MLP neurons of a small language model. Each row is named by its layer, matrix (up: input weights) and neuron, and shows model dimensions 48-143. Each number is 128 + 32 x the weight over its row's rms, rounded and kept within 0 to 255.
Before each neuron's rows, "fires after" lists the tokens most often just before its 100 highest values on Wikipedia text that the model never trained on.

fires after: "2", "0", "6", "5", "1"
L2.up738 [135 132 115 120 214 145 124  94 152 103 187 117 156 171  93 184 153 122 137 127  87 158 149 163 122 104 182 145 140 120 113 166  98 131 126 159  54 125 141 101 169 121 105 121 113 204 188 122 138 147 198 134 125 143  95 153  81  48 123 150  76 142 124 152 176 138  45  86 144  93 103 164  69 109 162 123 195 103  85  66  92 140 105 143 123 125 170 103 157 154 120 156 122 121 175  51]

fires after: "2", " W", "°", " By", " John", "B"
L11.up602 [ 96 148  95 219  44 101 129 104 120 156 120 108 156  67 147 110 112 108 116 168  92 126 175 164 116  90 176 144 118 112 193 126 173 149 136 143 123 136 126  85 119 121 117  87 148 141 106 179 115 117 143 105 133 132 132 115  96 123 125 120 187  87  96 179 133 160 143 155  90 103 114 159  58 153  93 116 138 105 120  80 141 176  66 152 133 212  98 116 176 118 121 139  90 166 142  79]

fires after: " the", " from", " of", " between"
L10.up433 [136 134 102 188 132 138  80 108 180  82 182 135 146 125 122 120 121 135 152 154  50 163 101 163 116 101  98 151 138 148 151 148 203 143  73 147  98 131  97 139 119 118 111  62 112  73 124 107 144 230 173 117 139 161 130 119 110 103 117 129 168 107 138 180 113  66 163 130 106 135 128 134 193 146 105  63 101 114  74  82 130  91 152 168  88 108 142 136 141 106  93 145 102 129 196 108]

fires after: " in", " In", " a", " on"
L10.up369 [ 77 117  80 205 142 155 103  90 135 135 142 122 207 149  98 153 164 136 150 177 103 140 119 106 191 150 101 150 150 131  87 152 173 255 126 128  66 132  96 167 127 148 126  80 106 107 181 103  69 159 139 122 111 103 128 117 148 116 149 131 102 157 149 144 130  52  54 149 115  94 113 116 136 112 136  77 199  94 129 129  82  94 146 136 137 138 185 107 143 110 117 173 196  76 148 128]

fires after: "\n"
L11.up279 [130 112  69  96  92  97 130  85 112 166 178 116 153  95  84 130 103 124 155  77 173 142 192 191 116 104 124 114 109 128 165 140 131 102 134 108 119 130 133 115 114 162 123 114 124 201 142 173 123 162 194  87 160 130 114 161 148  37 127 142 101 181  85 139 100  51 114 124 122 130 104 150 118 112 136 128 124 149 125  85 129 222 148  73 116 119 103 149 151 139 114 184 122 154 136 114]

fires after: "0", "2", "e", " E"
L14.up447 [101 113 135 145 188 110 129 146  76 170  65 121 155 154  70 158 104 141  93  79  68 147 191 135 154 131  93 162 157 106 122 121 164 146 166 123 104 149 156 111 154 122 129 144 179 155 159 180 131 128 127 157 145 119 111 173 140 115  96 164 100  97 110 149 156 134 130 130 109 104 151 147  73 102 123 178  96 165  95  90  87 100  89 147 100 111 187 131 148 160 145 177 128 145 160  82]

fires after: " at", " from", " At", " the"
L11.up108 [168 146 104 184  88 114 165  83 138  97 143  82 202  89 118 121 106 113 136 138 121 188 148 178 120 115  94 131 179 174 135 215 212 135 114 156 131 179  68 132 159 130 119  71 109 107 113 123  87 171 164  93 147 137 152 153 110 101 165 114 124 118 149 151 153 123  83 143 192  89 102 142  65 147 142 104 134 122 104  69  98 125 108 128 134  74 109 137 173 144  73 137 140 177 174  99]

fires after: "|", "==", "\n"
L11.up439 [124 142 114  71  95  86 155  87  93 109 180 127 105 156 121 127 119 155 184  27 156 122 150 170  92 140 131  91 151 146 112 142  90 145 113 123  93 115 121 102 127 142 156 110 152 128 156 160 136 156 160  81 116 169 114  90 142  58 106 159  30 202 131 130 130  89 100 134 130 137 142 128 102 103 140 131 188 130 116 112 129 136 142 109 140 110 172 161 136 190  64 149 136  68 144 105]

fires after: " |", "|", "\n", " Liberal", " M"
L11.up604 [ 83 153 143  73  31 177 168  88 173 124 226 108 178 116 117 122 122 100 165  87 142 125 179 148  92  81 140 112 106 140 166 138  93 141 120 142  94 140 120 142  98 122  53 130 162 152 152 152 149 140 191  93 133 119  91 121 139  37 148 127 110 112  90 125 144  85 136 130 143 110 131 169 119 129 139 116 158 121 143  87 113 165 166 131 132 115 138 140 147 137 128 146 110 153 195 111]

fires after: "0", "9", "2", "8"
L12.up694 [ 95  58 105 142 179 142  97 161  95 135 114 132 164 123  40 146 147 100 141 150 128 113 102 138 148  80 100 162 134 133  88 126 146 188 128 207  66 157  98  72 189 101 166 134 132 162 133 105 136 156 151 159  95  94 152 127 172 154 117 134 116 181 148 117 139 145 112 117 129 163 148 188 115 115 153 145 116  99  73 157 118 166 150 159  48 101 185 153  97 127 145 158 106 113  81  56]

fires after: " con", " in", " for", " In", " Con", " to"
L10.up691 [ 84 119 118 146 144 195  63 103  87 144 147 141 143 123 134 127 159  95 138 136 120 101 158 132 157 175 144 134 101 133 101 155 189 158  62 122 134  92 108 164 145 191  69 158  94 133 140 111  95 106 128  87 141 103 118  96 136 104 115 178 114 103 129 112 136  98  69 158 146 126 169 123 104 136 135  96 175 114 119  74 103 159 133 104  84 241 144 187 151 104 124 135 198 151 145 124]

fires after: " the", " from", " North", " at", " West", " South"
L11.up590 [134 141 128 129  99 170 115  91 178  93 107  77 116 134  95 120 108 117 100 226 121 132  98  81 131  84  93 161 186 149 194 140 175 182  64 203 106 163 132 132 136  98 120  58 147  52 101 112 126 195 169 104 127 164 145 106 102 130 127 140 186  62  97 163 131  79 135 123 151  84 138 113 143 164 187 104 144 108 139 110  85 134  73 147 102 107 110 114 136 109 107 117  88 156 180 137]

fires after: " of", " at", " to", " in", " the", " by"
L10.up260 [174 133  94 153  94 181 128  59 116 105 169  98  85 116 140 109 141 120 138 225 138 119 112 186 170 144 100 143  90 116 139 152 205 169  32 145  95  95 105 152 134 146  86  73 164  96  72 144  92 143 148 121 102 152 115 129  70 135  92 118 165 122 127 207 152 121 106 121 106 112 167 134 120 141 140 104 164 132 107 103 123 154 164 123 128 161 147 151 137 151  71 104 132 128 138 119]